{
  "num_hidden_layers": 15,
  "hidden_size": 192,
  "num_attention_heads": 6,
  "num_key_value_heads": 6,
  "head_dim": 32,
  "intermediate_size": 384,
  "vocab_size": 2676,
  "hidden_act": "tanh_gelu",
  "norm": "layernorm",
  "norm_place": "pre",
  "norm_eps": 1e-05,
  "positions": "learned",
  "qk_norm": false,
  "attn_scale": 0.177,
  "bias": "all",
  "tie_word_embeddings": false,
  "parallel_block": false,
  "init": "normal",
  "init_std_qkv": 0.0361,
  "init_std_o": 0.00658,
  "init_std_up": 0.0361,
  "init_std_down": 0.00658,
  "optimizer": "muon_variant",
  "learning_rate": 0.00757,
  "beta1": 0.95,
  "weight_decay": 0.048,
  "lr_head": 0.00763,
  "max_grad_norm": 0.5,
  "warmup_steps": 200,
  "schedule": "wsd",
  "decay_fraction": 0.772,
  "decay_shape": "linear",
  "final_lr_fraction": 0.0,
  "batch_tokens": 65536,
  "max_seq_len": 512,
  "doc_mask": false,
  "train_tokens": 205300000,
  "max_steps": 3133,
  "dataset": "wikipedia_en"
}
MLP neurons of a small language model. Each row is named by its layer, matrix (down: output weights) and neuron, and shows model dimensions 48-143. Each number is 128 + 32 x the weight over its row's rms, rounded and kept within 0 to 255.
Before each neuron's rows, "fires before" lists the tokens most often just after its 100 highest values on Wikipedia text that the model never trained on.

fires before: "|", "|---|---|---|---", "\n"
L5.down209 [136 100 119 143 146  83 101 129 133 128 104 142  96  67  96 170 129 107 161 132  97  71 150 149 152  99  88 145 212 108 105 113 134 136 140  90 150  80  58 163 126 124 129 201  99  94  71 137 150 135 152 165 109 119 131 130  71 125 153 122  80 119  61 182 138 130  92  68 120 118 126 118  96 157 179 202 115 152  52 141 114  96  92 165 157 127  97 157 136  71 159 119  80 140 108  97]

fires before: "\n", " The", " In", " the"
L3.down251 [144 181 137 122 118 138 105 174  98 115 106 127 123 123 124 113 156 115 147 144 134  95 136 112 134  84 167 128 178 122 166 150 121 110 146 172 125 126  83 138 100 113 153 149  55 137  78 212 102 110 139  92 154 153 146 106  69  93 122 111  82 144  98 158 166 131 141 215 104 134 168 128 177 141 101 170 104 189  65 146 171 120  65 121  87 110  83 181 119  91 176 103  97  62  96 144]

fires before: "-", "\n", "C"
L3.down198 [ 95 115 144 114 126 114 121  88 140  81 115 107 142  92 137 107 163 133 151 148 135  92 160 223 147 108 165 109 113 106 127 117 177 117 168  87 128  99 123 141 161 142 167 147  98 162  65 161 127 109 116 124  88 164 145 180 125 118 141  83  63 111  78 117 123 109 137 171 155 147  83 138 180 155 130 176 121 137  76 143 129  94 122  96 154 110 122 214 153 110 158 107 124 157 151 114]

fires before: "\n", " The", " He", " In"
L3.down306 [124 141  74 132  62 185  68 134 122 132 119 114 149  92 131  93 152 148 137 147 102  88 131 122 102 152 156  89 117 159 134 126 165 112 152  80 174 145 137 167 188 131 179  85 111 148  59 128 100 120 139 133 135 130 136 158 128  82 145 121 123 136 186 110  85 112  87 144 146 139 127  93 104 118 137 136 113 136 126 175 158 153 166 109 144 111 124 180  71 116 137 147 102 100 120 130]

fires before: "\n", " —", " 0", " 1", " Rep"
L3.down173 [126 117 129  77  94 194 112 165 100 160 150 160 138 115  59 113 162 100 116 187  80 114 193 139 133  94  96 135 177 120 131 130 122 143 159 133 144  93 143  98 206 194 127  94 163 182 132 127 151 120  70 146 116  99  64 153 129 162 167 111 146 205 145 139 138  73 226 132  98 137  97 201 130 135 162 152 128 175 105 128 155 123 101 142 112  88 105 135  80 124  94 116  99 108 127  72]

fires before: "\n"
L4.down146 [118 131 129 141 128 107 144 108 122 161 135 129 147 138 177 142 136  98 107 101 181  56 207 179 108  99 127 156 141  72 129 113 125 127 119 121 127 128  82  93 114  96 191 129 115 178  89 103 152 186  95 173 176 164 155 147 134 151 113  71  86  79 114 154 120 136 102 126 103 112 112 108 153 104 133 148  70 169 143 128 170  73  67 160 102 112 122 140 110  70 122  82  27 123 137 110]

fires before: " |", "–201", ":", "–", "–1"
L10.down125 [137 180 147 161  87 130 169 152 143 113 106  85  90 117 120 131 144 156 218  79 102 124 108 106 156  95 127 141 102 180 100 113 188 104 154 115 167 119 169 110 150  98 110  98  73  99 153  84 130 140 148  90 105 124 208 149 108 160 119 145 155 116 196 100 148 112 157 170  85 167 100 124 101 122 120 158  95 146 126 152 108 106 129  95 160 127 134 129 150 106 190 127 130 125  65 135]

fires before: "er", "ing", "ed", "er,"
L12.down344 [ 99 143 135  37 115 157 103 226 105  99 103 155  91  85 129  88 122 124 144  58 148  89 131 100 123  75 137  82 122 172 118 130 105  74 147 144 131  93 102 118 124 125 165 123 115 137 151 138 138 178  95 118 182 135 150 186 118  84 123 183 118 151  98 110 184 179  97 117 159 105 203  76 221 115 153 107 124 111 156 126 103 134 190 134 155 176 124 167 112 148 146 103 177 181  98 150]

fires before: "\n", " 0", " 3", " 1", " 2"
L10.down176 [101 184 163 111 106 134 156  90 154 203 112 159  82 172 133 182 125 153 109 173 138 129 155 139 151 117 160  92 121 148 149 114 127 161 160 136 113 125 107 123 188  58 137 151 124 148  72 123 104 100 140 129 126 113 135 127 132 113 161 110 152 105 156 133  79  92  79 195 146  93 197 113 101 147 161 147 132 147 158 141  99 155  75 171 124 131 179 109 124 148 130  80 125 137 135 194]

fires before: "\n", " The", " He"
L10.down93 [141 159  95 116  77 190 153 113 114 144 122 135 152 133  80 174 123 191 127 122 160 115 154 114  79 154 128  33 111 171 134 169 159 183 139 134 167 110 121  91  78 111  75 151  66 161 125 123 144 135  51 172 121 139 184 113 142 172 173 115 122 109 117  80 111 104  40 112 162  75 154 117 123 128 143 115  90 127 127 122  84 140 129 118 117 117 117 181  48 137  75  77 137 148  96 123]

fires before: " to", " in", " by", " as", " on"
L7.down247 [118 173 160 146 105 176 139 152 155 126 119 112 107 121 204 105 128 171 117 137  61 104 158 148 131 141 131 150 142 109 125 155 163  56 111  85 165 144 134 119 103 144 122 175 107  80 138  93 107 110 175  59 165 139  99 124 164 140  58 117 135 152 132 131 178 123 142  87 192 129 140 130  77  39 167 183 116 132 103 142 110  99  48 139  83 120 128 146 108 174 125 108 176 101  69 158]

fires before: "\n", " |", " —", " 0"
L4.down248 [142 142  63  92  93 117 126 148  93 178 139 130 140 138  45  97 173 152  88 150 105 141 167 133  68 108 119  94 177  71 193 113  95 150 105 107 105  75 134  97 142 115 139 109  93 201 173 100 120 155  55 159 175 131 121 179 161 134 158 108 182 150 151 120 145  99 188 184 123 164  87 157 189  92 206 148  94 149 152 130 100  91 113 138  90  99  83 129 120 149  89 147  99 180 124 107]

fires before: ")", "T)"
L10.down205 [110 143 104 128 150  85  98 130 142 170 131 122 146 126 163 122  86 147 156  91 101 133 157 107 120 133 105 126 129 131  97 150 101  96 143 110 160  69  31 202 106 118 137 107 155 161 118 125 103 224 117 144 157 132 142 131 124 183 119 143 115  97  90 163 145  93  97  95 131 134  76  66  91 120 185 113 199 112 185 176  94 135 175 112 138  85 170  89 155 164 151 176 160 129 105 106]

fires before: "|", " |", "\n"
L12.down232 [ 49 118 186 166  99 161 123 104 169 112 138 154 116 171 130 172  97 127 140  82 151 146 102 151  93 145 107 129 124 143 172 144 146 132  55  93 166 140 156 152 149  84 112 200 133  62 102  31  93 121 156 139 157 120  73 185 139 180 142 111 110  71 109 112 145  90  82 103 137  83 141  81 134 137 161 128 139 117 165 177 110 139 165 110 160 135 180 130 119 117 128  70  79 110 104 166]

fires before: "\n", " —", " 0", " "
L5.down241 [127 119  79 123  78 128  57 112 109 169 200 161  99 124 118 124 175 147 102 154  81 127 165 164  80  80 129 111 180 127 133 153 101 118 161 118 179 147 158 100 146 139 143 124  42 200 168 109 131 165  29 177 131  99 136 157 107 124 169 115 121 142 136 132 137 112 174 141 131 105 157 144 217  93 168 156 131 155 184 119 114  61 113  94  83 105 106 136 100 127  68 100  36 178 140 127]

fires before: "\n", " The"
L11.down19 [141 139 118  86  67 115 141  99  96  91 139 108 121 153 109 185 151 105 119 111 129 137 155 104  76 135 165  86  81 150 110 151 111 164 126 132 212 101 103 148 162 119 117 160  67 142  90 128 115  76  92 205 129 145 156 104 135 191 111 157 165  80 104  88 123 117 144 105 156  90 196 153 119 143 131  78  83 143  81 148  67 122 125 110 154 142  71 119 123 101 155  91  63 182 121 177]

fires before: " |", "\n", ":", "ion", " the", "}"
L3.down115 [192 103 150 161  94  51 181 159  42 122 178  42 143 124 124 151 134 168 121 157 117  80  72 172 162 118 134 133 191  82  65  68 198 131 101 122 143 135 102 127 129 106 146 126 140  83 128 106 143 109 134  61  95  83 135 144 126 139  88 164 119 111 145 130 138 118 165 154 135 147 160 114 165 153 115 135 192 164 141 118 107  64 123 145 103 167 147 130 105 152 150 141 121 128 129 106]

fires before: "-", "  ", " -", "\n", "|"
L3.down3 [141 114 171 157 156 133 144  85 141 116 121  88  91 124  98 114 148  93 137 115 145 169 108 137 116  88 162 144 173 104 141 128 167 124  99  71 163 148 172 166 142  80 163 121  48 184  95  84  94 129  78 117 132 147 159 198 100 153 143  68  87 114 141 143 112  76  71  63 107 126 154 113 108 136 213 134 165 112 169 133 103 107 115 162 146 129 119 192 110 161 109  86  73 140  92 112]

fires before: "\n", " and", " in", " on"
L3.down264 [138 153  92 113 111 168 216 144 143 132 123 155 168  67 144 160  78 122 141 116  92 110 104 157 137 128  88 122 131 111 151 122  90  91  73  88 158 179 116 158 150 106 100 179 150 123 132  72  54 143 209 143 161 196  99 131  98  88 158 100  85 124 136 132 145  75 162 197 179 168 163 151  77 134 169 129 172  93 135 120 147  45  80 104 156 108 152 124 150 134 127 149 105 162 136  89]

fires before: "\n"
L12.down328 [102 144 136 180 109 147 164 173  97 160 140 150 184 145 113  75  85 139 130 120 127  95 112 157 131 132 127 121 131 149 111 118 145 228 196 141  73 126 171  49 104 164 131  98 146 136  93 168 106 118 158  89  66 132 151 106 122 161 131 119  96 152 143 129 177  72  94 153  87 117 115  95 144 125 140 101 112 167 164 131 141  82  99 141 152 176 112  89 132 150 224  90 194 132 126 133]

fires before: "\n", " and", ",", " of"
L10.down180 [154 220  68 117 105 139 175 122 139  91 127 114 157 135 163 114 116 142 107 113 175  84 116 113 136 105  92 104 188 138 159 109 128 134 141 185 128 113 161 127 115 117 124 108  71 185 137 117 134 105 113 102 114 155 111  96 109 134 117 113 141 138 125 160 134 103 166 127 123 127 159 169  86 113 120 166 160 117 178 159 119 157 123  74  95 139 181 147 149 123 120 152 164 144  96 154]

fires before: "\n", "o"
L3.down178 [112 188 155 133  81 114 177  70 195 147 140 141 144  81 142 160 133 179 115  95 117 139 132 136 110 106 127 120 102 137  34 198 113 138 118 126 136 155 134  88 105 107 176  92 146 117 183 127 150  94 113 181  78 161 167 164 160 173 100  45 142 128 109 100  79  97  87 131 119 102 181 130 111  98 179 170  72 176 184  86 109 105  70 134 142 106  78 148 158 129 110 100  78 105 171 134]

fires before: " a", "\n", " an", " the", "u"
L4.down219 [ 94  78 126 188 118 130 108 102 105  59 124 167 204  77  93 163  96 126 131  95 141 112 110 148  88  81 188 117 174 128 151 112 171 150 154  92 112 157  91 163 140  94 134 118 101  86 115 141  98 126 126 149 168 167 186 168 156 167 132 119 111 102 121  54 167 139 158 199  82 153 129 158 114 104 105 170  82 135  97 110 121  68 120 129  81 163 115 125 173  78  76 135 151 118 119  84]

fires before: " |"
L12.down302 [ 65 138 132 121 135 133 180 168 135 131 163 163 138 153 134  84  91 134 181 142  41 120 106 166  51 123 105 134 116 167 125 150 128  85 115 138 106  86 164 207 112 107 186  92 166 106 100  83 117  93 117  94 131 148  74 150 110 153  85 101 110  90 152 159 107 120 117  65 125 104 105 103 124  81 167 128  96 146 142 167 113 108 158 148 104 157 127 110 139 154  90 162 103  75 138 141]

fires before: "\n", "raft"
L6.down165 [113 156 163 175 103 160  97 129 149 128  67 116 155 137 104  84 188 105 128 141  93  68 147 158 135 125 143 191 118 187 112 126 194 176 179 111 130 109  98  86 105 153 106 132 107 113 131 150 140 126 132 144  96 114 164 130  75 112 174 168 127 130 130  97 174  93  78  60 140 136 163 104  74 133 114 131  91  97 129  90 171 128  82 145 144 142 112 124 119  89 147 104 111 121 184 123]

fires before: "\n", " He", " The", " It", " In"
L4.down115 [ 99 106  58 133  93 199 126 135 103 141 109 107 129  65 112 168 113 119 109  80 110 115 151 161 131 157 133  91 121 161 111 160 166 147 142 129 166 172 127 130 168 135 162 184  60 165  85 135  98 130 128 116 152 141 197 138 133 141 108  92 134 136  89  96 129 179  70 127 161 135 153 127 101 122 131 163  29 117 120 144 162 117 142 128 119 118 117 131 120 151 127 119  98 110 141 107]

fires before: "ed", "es", "ion", "ing", "ant"
L12.down72 [117 138 116  90 127 147 185 171 133 127 159 108 140  88 146  99  57 111 167 140 104 153 190 124 151 102  42  86 117  68 148 102 103  56 177 128 151 118 157  89  90  96 128  87  85 114 110 151 194 115 100 119 141 109  80 143 136 118  75 109  78 182 159 113  83  98 118 152 150 152 103 105 130 146 203 139 123 148 130 142 171 132 137 142  76 179 115 111 155 100 156  97 146 149  87 136]

fires before: ".", " in", " and", ",", " at"
L12.down140 [119 168 131 135 167 160 148 159 102 162 129 144 149 121 139 147 164  98 136 113 117 103  90 133  70 189 127 133  89 105 176 195 146 105 113 113 138 107 154 134 122 123 193  68 153 118 169 120  74 141 118  99 175  95 129 148  58 128 109 115 112  86 156 106  79 114 148 147 125  88  86 127 110  72 173 151 112  50 189 118 135 177 164 131 191  93 143 133 128 121 148 148 126 134 150 142]